config.yaml
num_hidden_layers: 14
bias: "all"
lr_mult_qkv: 0.5
schedule: "cos"
max_seq_len: 256
doc_mask: false
MLP neurons of a small language model. Each row is named by its layer, matrix (gate and up: input weights; down: output weights) and neuron, and shows model dimensions 0-191. Each number is 128 + 24 x the weight over its row's rms, rounded and kept within 0 to 255. Numbers have three digits each. A neuron's up and down rows have the sign that makes its largest values positive.
After each neuron's rows, "fires after" lists the tokens most often just before its 100 highest values on Wikipedia text that the model never trained on. A number after a token or word is its count.

L8.gate42:112116123104171167150130112148185130113064129116147144137069158150158156132107143141120124117126163092072156103132147112177107120127144115116121172126119134105141123159168103101140122142149169173113114129118094121135139130162134145133083120091096115129077135137174158170117135130119100166115131110151171105092135089095107146122102111129169103092160105137116130139157119071093162129112174118150125120114140115143143111129113115130104123128150119132086132103131126137130080100128121123092126121123122138139095167102131106125124119143122113131115149127132126118134140165079057120
L8.up42:155139099152109154123190125130116031136153157138133150159152142124110149158145123134122142079130156135116134138119094150115172121118120114132127121142122141107169135100103156153133083150109137107136114104124117131148153109140184116100146111174153081125123127117152157088137153145116099100134109121128072083104153120128077133114141155088154114153123137123137137092098118126163139159080132105094158127144095116132113118117127109147129086115114146139179137145131134103134088099093153135149162127150163116130160146115122146091138124164102141109138116177162094104141141107140099126
L8.down42:139116080152115105083089092145139148151113085147135105150119129124162086153173165116092123111134120090123182125156153126107131118151143114153112133113144107160106173152143106092135168118137138119150115121132146144143168105124158157127116123163131130116093100176140122128128136168166082125115104178123166132132092129154079123119135089105109149133143150122125175124119127130148168115147154164126144129152118074175115139110098195125132137139124133114132103126104114122152130150155113140148121136095098127150074148097126074093127097132113081114129117119104124147133095130141131101
fires after: " W" 29, " War" 13, " w" 7, "ar" 5, "w" 5, " Wh" 4

L8.gate6:118159120156100112158110119142163140133121119127120183151109136152138128155172140103170134118150127146150149127117129119151135145093107122098142140101113103145164093114164088092121141146162131110153163139131127083149104128118116149136113126141150133151162119121167123120157108127120142106138111125098153132141078137135123155118152144134141124141146095123108150118127110108152120130087074131138053154126079170133119206135131152148104119108167174126161100130157135119130159167121117094164109157119091137157121112072119127102127136108158078093095083143099113124108115108146103158
L8.up6:109131110157123099125175138097121128087085117149114133124140158167107118117148125099130108146095093148100161115180158133167128107095115095143093143147085113135118152137101106178139141141090097123108130091129130126097157135093101159180114126127153147141099109124109131163170155090139133130091143127158112127105120128110117115124114127139124112185156103105112170168130135153149135152129108133110094091129152099120108161132108135141121154170102134126139104152134082102130087115134146145131153074147142173104175126135153145119159119142153111111106125067106116146169137121157138165
L8.down6:057125148160096121136151116124111109141150088163119128140106083133117169128130127148102107129193077118163136116142099083152145145162120124116134145117139132132094141115158114144124153125148125138106141146135160140154154122153147158142150131162138146145109085112106109139122144111120127134135129099169088117122141106116137108098089177163065145136115175105161155128115133093180137090100139163129120122153135100113198106107118164125143133121129133114110168116138147169078089126147143102114103141144090135122163092165117105113111104110135136106140134166135137134100126130129099093
fires after: " a" 47, " the" 23, " " 7, " an" 4, " The" 4, " \"" 4

L6.gate312:080149134140102156115082169142100141132120145089153148147128134102158143149126145120151146096102058163126127135113116125122124121122128138107128161155128155131101119146093144106127091114154160136090178151127082133128127115154100128101186150137142134137127111177167111110143145115172158091112110136128122101111109108125107135151125089128120102114107133161130152099123214114096133125108131128099088113118100167097136137117130133151133148103135145099104142162162115152125113139147106113080122183135109122113133119091118127125126129081142088162118115129125135174163107100107185125
L6.up312:115123101111070130156143159120139195075152150118119127110144118141122115112100155104167114118126093143155123151105114136111118102159162118173088113134166107109136149154106146123135143135136118058107140132147121135113122103087134160083138130155133084096142116182159093072090117159129159133141103156107117156143125133159140104170138092164132115125145144114093143101111122116104140134126140108149139140126141174111105097136097128146121163097090135157089135131157104151162186133120150145160104156108173114161132143144111150150112140148137113091112147112121139146137129139108149109
L6.down312:130131108103139152136119129123125123142111110124142139120144118143158124143114124136120093090143129120149113088120122128145156126125152121140128093172147125092133125120080114173147121167029091116129098135133142160110147138102129125147117095090164136099116115122103119087125162128118147097124113096116125165126176147114143138089126139096131133173139160116107134157151108120131109133105105122160145104082082136129080169139127158112084156140120151159152104125083128074111137173117120111137158122111173159170111171124144128168113123098151119106127158184163124132141161088137147128
fires after: "==" 14, " ac" 12, " inter" 7, "-" 6, " f" 6, " a" 5

L9.gate358:108153118135151122114109120151140150158099085184098140107123146102160134139135173116135069110137119100113155089127114110175087098128148130133088177119147116115103148116166117116145127118119126121109101143120101146106145121150181122182114109078124167118103139130091157136145103108132103132177154100078155160124117137137101115092150111116125100155111116107152132180137110138091121101131142139152112134190151152154093123084131103120140143145113126122138147138142173095107114108167101160141127087141134120098123138123149143106125102120144105131125135159082180117137145144161142139
L9.up358:183131152153098124096143115098148147104152117117118152118156168151144131146145126098157122088134105125158163133117162167135124130127109104123099149090119141148109085129115133120124106142095116121134114144129122127162107098052139128138099159106139134168113093158127159102150105157127121165119132102117121103169103121136139130111114175126088132145143123092135155110198122099131157131092147109153112128148132105120099108130128086134097173118173098152142141123129133137157138161125131129130138144117147082107122172165135146126132076080124128153104157106089109166117123097134162066
L9.down358:165110163139119125121110110158121096194129134162117184085119112114109146150068103131138105126126126136137125138113164135156137144141076142109144099129153145104099145112085085113155134164144088127154157133099172147151126147125115120151172121132090161121131133120151147177130151116117081146151114116080122105091140108123137099177165130164127152135099125146160127145137105179127156110140150147169121098147129108119186111143141122109108138120108138136119162104125069154127108111113148137135102103126100107152116118111131086117130134154076136080133135103119109141126136109087107127
fires after: "18" 34, "15" 13, "17" 11, "16" 7, " gr" 5

L8.gate341:146136145129132117140128137101138162116166132113109135167120156166143129142152127143132120165115177104057157084132166125177083084138174187110082134106123131113157117123133124147071152131105139140124117133157140110115101128124155122144134087103110117116076136113109086144123140121133063142096118144111119097124144106146122163131157153153118117135162151133094147153101113120136122165187092155143110125118080138129105152095131128145125110117141144086116169148116126153148136073110108133119131125100155144137100132134128142108138140137144172128092117176136110140099122124176102138
L8.up341:143161140095150081107072125090151119125130171116121135136141142147154117166116087145110122133146127139136162106098159116146138146102149179119106110152157119193102135127086143136136135148162086100113100131120171115188139127162140119098159125133105173110154111157119127110121137136130097141082114145151099139111161126092149125094167159167139106113117173118141116108116136115147142088145140136108125144117158154129108110148156122112112125161142139130125164120113111150151144127124156123188130098117162130125107079148093128098092103117141094119160102092149116109151107080115088108
L8.down341:140103155125157157083190122139137140139100108095140159076145072120110139157139116195120144118077145164112134153089153132118136098128133100131140106105178154158102129130154097116155107141125128149154149153131167121112104114110112158135147078146147120137142159086139117181108151130159133150120113132127158118110109103127118133098140148111101115102137150133166125141124110154094117118139121143114133125087169115090130118130140136108158110123148128142129124108124124149105068120156145091139136152101108094157205146121153146077125098123143131128132147098128120070141110121099135098
fires after: "w" 16, " w" 14, " Sp" 10, " W" 7, " sp" 6

L8.gate271:121125133145131088158131135118138200101092167109150151111135090129093145139093147124145158159143167127143095139132106142128146121133127174100113145141111120153123089151141151081141087080089099103163111085153126097134098106129106132128129144087098181137157113124123128124129150156130111149131116096105117151085132124136099130148215141095129123149124142113107131160109082164115127133144156147143112125134151124094116159091130150112142154146155136126145119122141098110156159166107123113164089159135118159118110134127099121127162131137200137127132117114131111119097079134098112139
L8.up271:102116085133122103158170110110167109093116134133153097146129144114130084135108141160088151131128103118120097111115142146171156106121079152159167143105095112122141114128151155121122139133096137105185107149111130072108076148114137165136107129110107134119131139104116161112130166150137156154118140122175169137121126159178121130142106130045135130171128141114097145169128130161148121151122100102147131154165122131132130121143127122158134187121059142102121150165159101126115132110108148110137153126139132106119144173108127117114109150119138150146135124110127177140125098077124102120
L8.down271:087137124158108148105117154164131132114135133135115136116097100113107102115128101187081131168133179126088163161142146113096123081125153139150140185117152116163144100113093131077166106160114135100138135122120149122135133158094127134151163089115097141109127126123154133129129113111160151154134127128121115122168134111153157115111148122179091144127136102098163132096120140121128139118122076087143119133141120143130113162072121096154092132153125124146105120110122110176171151093171153110123122144157158136114123151119140180063083125152117134144109127121103100127134096122097147154
fires after: " " 20, " comp" 10, " A" 8, " c" 7, " p" 5, " ind" 5

L10.gate402:157111160119112131136104111151110148172098147146114132134110122106121131166158112143123129184126158129147090143121117110162100141118122104146178132127109142154160139187195110138173149160103158112108102121096108108153098141108133123142120096143117141120126092115135125074156145116135085127092099154117151072130117110101118127113122139103122092159108093086133141136111116106098149127151146125152087130172096132128088114109110113114144169101143137170123160132107196098101134106143097154152157107132132121123129148123132158117148108167161132147112083129094104125114101124158114098
L10.up402:144150123186139154130097114134152097133124135080099074128140186100128153132161158111073107134076125115131101117150165091164140178172113122123120100118137145149160138137118148130169123084089152068137111131091120102144132126127138170112101126110110118117145108114146137125143116163083114138167151119152158127132158093164139104147135115134133135149152146128118134119161131083172111086118168097123104130136133146156105148138125135101105177128094130119108117110071134120128145143105131192131159099130120161107163134126135129125105120131130146106130132148147141171130129109117155097
L10.down402:121136124080121139138122130123115115102164170130133141151146082123206088100178127142158111118155106087142085139122130146105116141099120137127090116134132157170132153093127121147122103122092162142115126126114120164125129164108135121136154149097135100131126132096152156140135136144172121147129092121113137135134111141117171108131106096153141113160065129130155100138106120139092137130144150141144097106149125130122132124133124142095129145088130131073117164125125150132120118121096153161091083124101153163140162120083112110146111090140184132130147079130186122078116193133107138129
fires after: " " 38, "18" 13, " the" 11, "17" 5, " j" 5, " r" 4

L8.gate424:107079137117141098168147136166133142152147121164101150130131121092158117140131138132169157114112175148093172161141166117124097065095163111130110105099136143138107077134138142171096134157121117108128137157122125059106066142150142096125112125123117163120117172149167141104113117128104120150117133099093116130165130106067142136115136145160135101116146156143116130131126133079128146140107161146151095138120102095130100115111115143144159109128113146124120138113137144088129149088078124099133095125125121135126096172119108153139094152152103154136136120156130111165105168109123095147
L8.up424:139185106099122125179130109112119164113120138118143139159148127115114101103134150128127139105139138087104152119130154145198162136127101121093130158137137106121080130142117146131112098149135129139130089122162100107155139148140189110157109108108125136085122124171087114122148145134121091159176133106124124127094147182133154105104167147092139153173130151094152115127128131109132132158131112142137109140168095093129091074093106122155105123134107146123155108066150111101162140125153146145154080082119129101153105141152136132136132169116106126097106116126146132105113113125148075127
L8.down424:142122143160067137115107098116135120165097141152139133129156132106098118127111142118110115145140156187095091124102150136100136123106109138142150168135134112133105122159110140110135121118115155126130183144139099128134085105151099112105126145140113143152089123119172146148152137098121081117115100102049148118123153154072126113130109117121081119144158114142125112201125128130164126139155123150117130144137172121132127124126115167121130119136124160154156176167147148098121086126098148134149129128133066089135131171137167104155089123095149118124132151113110159097098137141123178103
fires after: " W" 35, " w" 33, "w" 13, "W" 5, " F" 4

L8.gate272:132136132119156144142143121146140141152132098124099114162102122137131127150117132111174140122103154173098121133116143124137169123164141085129089066067130139146124093127147083128072121131161125149174122110144109093186157134102136128111134100141097179178141115128129128120104080135108107150140155123118081143152146116106105127123113127164156154153129074128111135153125139091160120139110139094143092148131141100133117137070127142111135135183133121139107112094126119119149113130052121100101132123096121099131107142126160123144127124137134155175148158148122135119119150148099084161
L8.up272:075095099118138149129112118113155111122092080145108119123100155144120106139160185130147122146093207122107116111144101185122116104112136122150124144136147111138101110099150138155106117094149176087155133121123139137096139088129119156135097122112107150181069123117085142165111102165100145160170128134134124133083136141137138144139118126179117101145152127112148086133144114126125116156107139150115130129104118127165111113104154140156129124076158107133120121132152092141103118155126167128104114161123127110179182120129122089116119125121144108137081118132156141165140129129154148088
L8.down272:086109124078116138104120142096118118150137103133117101167131145112160129122117139126103102145142094125133093143162151132105122111187144102150095089111107128126176099089131100114155162137142130121116162151148099108106132140165141151140087151126117134155162133141138093101166147111132141108157100139128122176126092138132145133127114117144137137152195146199084110106143090120137144131109134149126152145164125116117145149090168158138132146149161105143103127127137111104133096138145166078093093128108120139125107128118134117128161108153150108100185147124109097108096086166080151143
fires after: " L" 17, " B" 12, "b" 10, " W" 8, "L" 8

L6.gate505:116132128148139145152112136110116110110113152147146110146094146152130140138133092113129160108114126138136145112099094107137133128138112116112083085122129114138106132158143163141110087109150116082073162085119088132132168104129098162152101155175138106122162099135168152127151108119152115130121144084114150121108098198125079169119146125166109097133139099096141175106122125155157108147098129152141112080120088116134173158116152142120106154089121092154112129143130112126099165112120154142142132143148148133144148151153147134126182136071145130098101114123127113145146118134105200124
L6.up505:082122116110137136093170146121099136148065125160181105086111143104109148146111103115148101110084116162107074087160153163099163107101155060123127149117151114145102166130176120102086186106119149138142084096145135145100116112122115144134140101135092147145146122188168126117154162094125144100152092121128147136125131143125120172152106134127125104155141152097125117125129134130117142098092134147109120134151108143158135132125117121121115109133078113138077107142173118105163128146134121134124153160089120118152146139129109159145138128119110102123113138078104140161125127121116124117
L6.down505:125099122093122122140107150102111177130072111142171115124157107142133149147126111163145138126154161130149086099105112124156141145127137166130116113102132118124112150096137110101125121090192113146147146140113155130138126134200129134086100058127117126123177116098127102127122130114111118117120129154092139167118116200144096149143091118135120101117128133132136125166119078129108110127130100145132103110100110112102135153146125142136108146088124132139095120132110122178160132126106156128166104109125130146136184148144092115171108118095129123159121147211124151113100124158152117146
fires after: " a" 27, " an" 18, " l" 7

L6.gate180:139161125136124160154183162145136131075148105108117161141140118154088118172112138075126131125100133151116145115134165151111115127131160117110117123132113119143136094129138099123087139102128096143144088111118167106176091130090069137126142132166124173143110125140129180139148122126100131186131146114152123123135131094168122137096126088122147111156139124104109153112113092160090189149159138143095139126158092139092097137085117120114164151118115096140114140127163135157121174140139122111160096128093142118155131119126119127171143112106135163144164061116113118134120144123121159122
L6.up180:108104080144134125117148117109151116119133071128082110179133105131118127155093170097168111125138173122143136154131134136179115110162137093117125169106135135130109096141159119144100116125089144151160134104124142146144074160120130144134118137138144157111188097107115138115179134125106154184114128115150112120136145089128174136132129122098132138159121102099129124139111109116098157138129169120124144115152091146082138165068146083125115173089147110107100178120152173132158162123137134116109094124159107119090103122125103128126109141124141101113100106076130119120119144111105136145
L6.down180:124186114126165130120121152115133122115125109133131134118121144113167148124129124121074111158105140123104114148110119146130120141107160124118122173163090131105128124112116137096127153106125117130178163117157115127159114117141119110147106162086089139152141125190130105126160147148110138138154161118183140133139084099107176124143154116130129117130144133131082111146095085117164101162129142195118127114119093150147134148097128126127111160110158105082127115112169122114162131164099114135091079137111141110133056108161148101096129148173097117118086105167129133093082132127143122142
fires after: " S" 25, " s" 14, " d" 10, " ind" 7, " p" 7, " D" 6

L6.gate126:103090154112103113119174131138150147124096134139133129122104092099119121153100198122126115184113125106161133109135139122153133123141143131120134141138119114123123126146162134113193171110130100132173103099126132131127122136086094136104146147109112147139134119147115102144141152122091107173141115107115134136165074119131120138131152128115107082173130162125194139116147112119120146105121115123159132123142089152178105145067119118164108181125148109129104135124103080132161137115125070101116133168102126099101147147088114130120191154094127141125172133119118130124102151120157096131
L6.up126:136127170117129089121107114165088098129121137110133149124123120106124153117096086132125152141120113098107138085123135149132154133108115141127141119135121100084152135141152143149189129112098132126163099149117118172115157093106156112141121141159119167115175120155089122136141123104133132119128159131107138158127092154125121117108160091094064166143113138123180091157134169139099137112158105131145125127101117116166137101123099131142153166117157121133147128084142161100110085135125186148091152128151117127179089124153121096112124157115092145140156100128057178104150115144125138144
L6.down126:122106158132124103184168147090158093131147127125164113107175140127126165130182132123153179130127185109112134138152123106144125159141111119148109123129108129117098129117105141113163077156086089089129145147116063103135116130153140114094146111105174121108111204143150117097090125127125146131155134108128124103122151142140104125096142142162105101171124159138152097097124101115155118107144096118127129099100166129141096162128108101148128111123121081164156146131124144128140096154111126086113156146110149106151144118096126151110133116140131133140139103107149119154095173097170138138
fires after: " " 21, " c" 19, " P" 6, " D" 5

L5.gate484:132073163135160119122148137114113188090112108162124100120106127142166100150195113122176132171080150144160170121110114122115155114153131109136138127124125103092135144107140116095159118116112157110155140121148175110153115160166134162119126127156101168150108098155126151131123129109080113149125123121119132085114126149095123117149137076140144115126124129099109146144137090130100134142131099063174105102130124102113093150127103123116126123170135135178124130110139148154189118088114124099124117101133100127137066148151104128123171143118109128132106121144171115135116138118126091102
L5.up484:101099147092168119111106116141157102130131127150103119171126197128115137171164104159142160155093129120120112091135115062140132117174116112185135130141094132121118170134145128122155120151085141146141137134121128127142139156148179089172141154118162163132150149147119140084140113136124101111132136139152159108138121090108092129102154139181107113144145121121120089143143129119139124112175090100134103070117165140153142121120126094157129165131116155116109153150100087111109119155108117110122155125151131117140120146095111093127110134115154115137133067125139115176081159128128104141
L5.down484:127115147144131183121118127135141138127121124148123135139111086136141176128125142125106076142178152123109114150116155119168162165139124131096164109133123131134097087129117104074116118131153101164161108118114140130097113123183126145065132103089174174122151143111138141128159142128133150071148114112121109094096117145137114145089147144101124156118142150159148134127099107134161158104082129133112107128085125128106129119128098122129127156084116124167107146125108187124129141110154113115146118153122129134091120141104142107163165086089155177093160139127113152145109089151148164092
fires after: " O" 23, "|---|---|---|---" 10, " W" 7, " I" 7, "W" 4

L5.gate123:095150133104110156124104132132146169209148108160125134143140109122147138154139137170152117135088124124130133126116102097160088121167165146114121128090148153117086111151128095129081091185144125093151116120130089096132110118127153102143114096128143131132136121142163128107132120162121125172102198119175141108132129103179149112125167122138142112095147109140102122160143121098118126151090138098140122094156140116105125137096078083124143128116105116136161122140134147123129172085137127118105121118153115127145091125091134142116155119141110093109159145174132139097081129165165105135
L5.up123:130154123096112121153155103112114137055140091125122131156175111212119097132119110158173072130135106065129171111123114123144108119130140132140125086134132110130131146143060109090124132140121098130157132108132121103128149121123179094124122110153131161109121126171097113159154148111123147104152165103167139150128165135120136102133151140109136139117123138119157128138191129109160122122099148094182152071151112127125141150111151111103097164150100118142144142130120137113092160169110141108166123103135126109124105115124159134105092151132133143121107118132137165124121109153101148116
L5.down123:140125108122102108111118128163159123107128167130105133127107103149168116119105125089139124132104143142140144174160158097157138158124142100123123113122137124170114111113150143153143153137120101125141160142114155117147133130156122156110166146144130150129124101146186131128159155107137077152111115122081153123094134140121112166135107113139121125144113146084103141106157165127088117167122100138135095120094133096103141091167129087093120140129092103109066144119105073147097142173189129096133110156114125134067156168155125122138102146087148150149099095097110176110118138109139137102
fires after: " W" 31, " w" 29, "W" 18, " m" 10

L6.gate196:109093145177149138115132143120102131126138112096133116174108148144141145137157138129154131124119104114114140140127141103145157117118154117070148079122142078140117146141047133120117115151119155126156117143166126095131138155152115119161128105125114184175098137100131119087114166105144119163090159150136121094106074095097110152162121118145143094127124138133159138122118157089119133134129115123134095129120132151101143110087109105109111136155093104133108117122092152139124114128106142124095154106145114125140126066123152087148159177142143092130191105122113087149127126147174093095
L6.up196:117147082131133153136113161092136121084150131112103119158166116111145132126115115120140170096127148080147119117163153128100102137131167094129092129156116117139062128133122192138115117140134102131138137173132173139131132108149153110088126114130112146106123110131110096090133117103107108128126120157079137176098134140136132125155099112138192158127100141167109146113108096127160127130105153092108124136103118129108128113128093191108115104158106128160129153158123177107154109160125108139121148105136095116152148106108143184118103165181124092135151120146083119121129136099093139147
L6.down196:127114109150170132129121079132141133117132118142108130173123118164119118198099139101116137145165157115156120102084105122134110163139145152115135112112152106140149155151137164090149136101093130140122137171110098099138142132117117129150113145141125101148154140154113162092145170105124099088117131133091130158144185123130104108123121089123153158130130147105151118088135159086168126088146096129139135085078096102142178106137113151119127172120139181111146113155129091116095077154093149102103121141124141137153082135127114101150146157127150123144135141126092086123100137121093103152
fires after: "." 52, "B" 8, " B" 8, "th" 6, " Wh" 5, "h" 5

L5.gate262:132132140118169062131114148093112147144131110184125110140145098161164143135117119105132143144148103167117143112125147137162128152093156142155129132125113104130105150136120149129148149084111143185141121078161163125146113160110124099104142136150131154080093123097114105127154142134122090123100124150119110098095094124081089158164158079101131113128155146114118115129118109119136090139134100165108123096152137138116098145114153115141136135132155109140120105168174152125138129165122115097146091097124137137126161070118102115116140164132151128132156097075135142077136159144157071108
L5.up262:147124135100142144144137108096123099126103152139109125090147124150156088120129172175125141114120141180120102120098103110143118091092128124142146145130098141146092112112093143155130111170141090130114151116129102108137059138100108130138174114192150123146096093119144100118050100100124100158127086141146150108175129114133130158117142151110131148094126124140103153154141125106112096183123117122148128109103145152105148117121170128123110092147089112118142115124152128167132128113119141118144157113118155124136116110099144126132115138193113165125158181144158159141146149084163101128
L5.down262:141130152115100169130112100132126101122148120155118121112100126116110092132168117136099127098103124137144155162148151106145135147132117092169152134171142088071171095174140135165174113144172126126117177148117139121121177118163124151117120105136126124122140144113079116148127133065119167116126135120147158137115104104120117136133051140163084124142143086131085126125113134155130147138158085162135095152143135117126090079119124100111117110117174109126077135083110125108074100128128143147142135148113150134121146128112163141153126101121130135126167146143097129173131123138163120142
fires after: " p" 23, " exp" 11, " P" 11, " comp" 8, "p" 5, " Sc" 5

L9.gate274:114171143140142142119116117120127148129157142102116144101123125113161093142117118144183164143090151141095137122111124104128123147141097101158095128138146131098141095168114135108065131087160085148123138084128115144089138139145113126129175131090150120117130146113168129097111137101113098133140148184151124143127149084156156101156108161152110121113147128131129134186108147126137162137115168062132110129126163127116130132094146085140135070148118107141125141170100167138128139097112108126108112116114102131116106159107120164134138126120068102146120128134126109145077159183137116170
L9.up274:158130103137149113103116131172127110154112137094137117125107121094102159147106125111119138074099149115087118150149142123158119122144129094079135159141109159118147080143170111136073131156115162108105088121097097116132106142145125134125094116138121120169146172164152186118131105112107098136104162113136117120122155098182120123134145101158146169127148110155098105130115152101133180138133166168125106169163118142153088159137103141178115135140170088089159159121125100108136120101121142123149133088132081113104109135110142109129128115156102099143137148138156154088123143143132153140
L9.down274:164120123137163128106097095089151155136128105122140144122112118164123127085108124118144128081159134160119102177151156123113112106124134129157146124144143082122093147131115129143112139151113134146100091132126109071119136087116187084161128101140148152148114115161151135079092081152151100116135117121179150131143173130142131100158141144091119133065132119110100114151136097145182124128125117162137129139098133141169080146101173144098149093097128143162109144114132157124164140096104122104112131138167132137145149138104152129173141141130114143173102161104114109134141087121127113103
fires after: " B" 28, " w" 9, " M" 7, " F" 6, " b" 6, " W" 5

L8.gate164:125151098161158168137137124174131110088110111121140146145136150143114145143143125121169079104161128118059153141136134164128129145117133139133143126123108096122141116154143143172086159116114100205133119141119128165135159099092091122110103102125116158114123138118130124121170126124130093120162186178078114131134108109124116116168144104144095126151099148116091096139109112149132144098153160076141162122122138119143121156132124139100165092127126142094128144173150127141143108131094158108095132141118147143126119145095137115132074177149151090142108082125140151162117109103140106103
L8.up164:174140115125133121132088100120134149154079156153073121110090130087122114164124137168118149093099134135131068108108148147167152098157151114101112162105153145144119105157150112156086138125089162102146109118115121105096162111107148142125083173092087144128108137152141147138118130098121077144152165114111091100147149115188081135137101119127140107138141159165137136113138105138130155143143132106170154139128132080121128104107097120118131150164131152127111111109124119136171159087138152105119148150112156137133153120113125087126179120139102117133114170113131152133096155138155139126
L8.down164:128107108144141173119130140155112089133120111163106127147154132128123091119138117101157142131130123118105123129120113120138096121160125137152132105145103146143097123120139121143163186110110105066093072153150135107121141181154161134156174112150107141193128130175128055135144137169171123133168106115154093150134119106115135117123093147133125136125132096114133093084070124108137124118147136113115128100122121115138125176139081117139149131158118140125124170174109145055101116141107119095112166127094114130159133130097168154158138146147107127107151141147137118125118099138126122095
fires after: "b" 19, "th" 15, " B" 12, " b" 9, " rest" 5

L9.gate390:127121082128151126171136114120105141186119180146127132144164169172128128105140153097142153127139139096097130152121140123172108125131137167108121145112117133122136126151155125127095121124105125122118112128150092116103173102130097103131118145107093161167094115096165143141127140153117105127163138107095086131111145115140095117127108091107134110169185126120166174143121093122090099150128139124129099128121170127130094146102128174139144126149093091144161106119167102148138127142167123101103051082109121147121115144194131122141156120149140158105126110110127146103101150120113103162
L9.up390:082107092129136168124119147115116114117103122141128094136153164103161124167133162120161127092143152112129167133102147139167125118163126149184132155135105116131118150110129149093144096123124099141096154154136086123121135102147134138121089157091117140121128096176122116150145150125163095132100122124092111136082096154148101125152149182087134111149116134117140137120121143114153156130105158133129157151137141138122077122120133136081135140138093119139125136182138144121104128155145114123109065141090155125161132160100106152103098137147162115167126098171116138159147121107138070059
L9.down390:137131176193102161107143126116145118128146192156088140123128130109125129118138159095117119149148127148095137114130170127142176127148144149136096126097124155117115105102148092133097140146122149144126138149130106144128111133138139074087129154138100057151133167128150098141129149116118152106186101137111147141107152129135110131122139083119110129133143134123132161089155109141119147104124096112107188121139116108147108179154164106095169108132104115143114114156145118110101106111124156146116064158123106150097114144127179109126117111160069101124155133115084141097122133129094153126
fires after: " pl" 15, "W" 11, "w" 10, " r" 7, " Sw" 7, " St" 6

L8.gate461:101100130125144137122129183135152186128139129112139094134096145126154089155148132089126126172121121111108113139123112135151123108103128133095153131088143153142112172128135161123117145114110149099103163147141134109096144139191096110120107114110145145102094162137134164161067112152113158162129118114119107132095097095090178104118164103185109129133152094105163104090089128093101127130121124154129127082136129090140109164110106166119141159154096088141164121115128170119168120138132128137145150132144116107099129090168094137128150146155145109124121092117132105139151147137154116095
L8.up461:101127119154162131142138136171167154147151148174156115103128091161116126119110120149150109084097161168119106109139128158142113160145127115139156144127136079152122102163142154116092125097112135134131164141150140131112129116142111130091130115178131102075167139100128144158151158126150150146137121086114110147144124163109101080098127102149123124130111170102124134125120095148122111105116148118119143103160122122107124132140147127155137132157125106145162079135102074136116101074130142089160143165159156115132113078110135150093135128126065089096155075140130106128125137155114180156
L8.down461:092107095111157140133137153121199126105119108149113165140153111128126133105109150105139091127181088103100096119125119147154138098129151141102130139144127145162115122139107110195105148103120133111106137114113131144163129122139125110094130136113106095117133101162159134139112166110136134167149143140126164149116166157092117138113143085147079138137158162096124126127092129142104117097116111105150139156140119147174137117121132105119173108137162121155117112135130139137092111107140118178138143181104145123063050124147122154105066154131131123137144168110122089120098161131125110142
fires after: " up" 16, " O" 14, " E" 12, "ru" 8, " cl" 7, " pro" 5

L6.gate249:107114110156139146101105092150144134140135123108107140142144109154171148145100118109149083154106126139128135143155176085162124134139156120111123137097120120103117173108108154132118126138094096105111096138069102090147143148141126128145106190147122130138119092120154145128125130125149136157095190105098103109155141133116119154123095141147161134092146080127125148113177120084124152123109109132109105106115126116100139151116078152074097180123083116122137161124143124141170142121121118127120169092149123136092127114099170107109152153150133103150156110179116110151113155168151085113
L6.up249:119106125137143179122123145088151113137137087128095107170139118120122132175128150149140099140114152137127136156178118136139083135143116082156112128139112148132184146150156105168102158146129135152131096160127078120121151134148142163112136104101137115137123153138137115102161108110094086126127108160138137085129111122108145090153112099164130117162147124101121098096158110105162147099122135066103143152099119116145154147120085139124126126173112103135144214109112170112125114127114154187093126112142102109125115153136107124149114169124138142150086115160101121106123126120133083138
L6.down249:131099113122143125133121084119114154093132162126135133143108121148106169131112159116190118140102124128113121115122117134136108132153132117107153125120103134130122151148115124135133127138142132101097160170107103100154102115097109115124148182119120105116181175129117127135145129127118143150179087130114123154112135116149120106152123111174121110171114145122139109157104149125112103129136118135139123079074109082113197120122154135118120152100149135065139121203088089162102126160175101096120098157145156118127119132184109082154143134119107097121105105151126111120133177100106148096
fires after: " W" 15, "W" 15, " B" 13, "h" 12, " Wh" 9, "a" 8

L6.gate483:102109095102089135118118121116139132153140135112134187162114116154140085163160152120126160125106109163124133122059134141130140187109122158097142127148157127105134174151152124130142164082170169123127164141098143133079124149150147105129107128086153143184127158148120133113112119096123108175116147100136145132117101149103110142112140097151155091123135173096117143139126097142101130094148107095163106080122139121153144130102115152118126132181110120100140134135141145131090177124106109112155109112120121139150119164116102096142133128120155104094103122140133083140077167151117140115
L6.up483:137101099142110131164194138143207116153139119115111169126109151103148111128129118125173135097122150127163132139101089135111147091092122125136144128156145094070146148140102123088136118099165153127101121106136148113118126123146147134141140145159150125161147128146135145092157141147113120098107153100148102139148091121131115138118121129152082153110134108109127124132147134107140140108109122071192120083134142130106120159139146134129086152135137134137100119108142105069147111136069167095174129116162091134161109130148102112101112097130129130105081123140093092141133149183136128110
L6.down483:107139178133147129093132130110136121092162124180092113123150118107124144123103170148101125131153124114145127133110143108107178145163099112101098182152173108129111117179064120124143126138134092124147149105121161100153085138144106119168170098117162120121141119111085131147120134124114130084126089132153147115109128113120101133099142150109117159161162110128151160124146162130065135140106154111107102130140105102131113136123133081124146155098133183100142136127120113108074136142166167138135107144117135139113107105104122131125123114100160176087127139122159165156139142134172151097
fires after: " O" 30, "ly" 14, " C" 14, "O" 8, " E" 6, " A" 6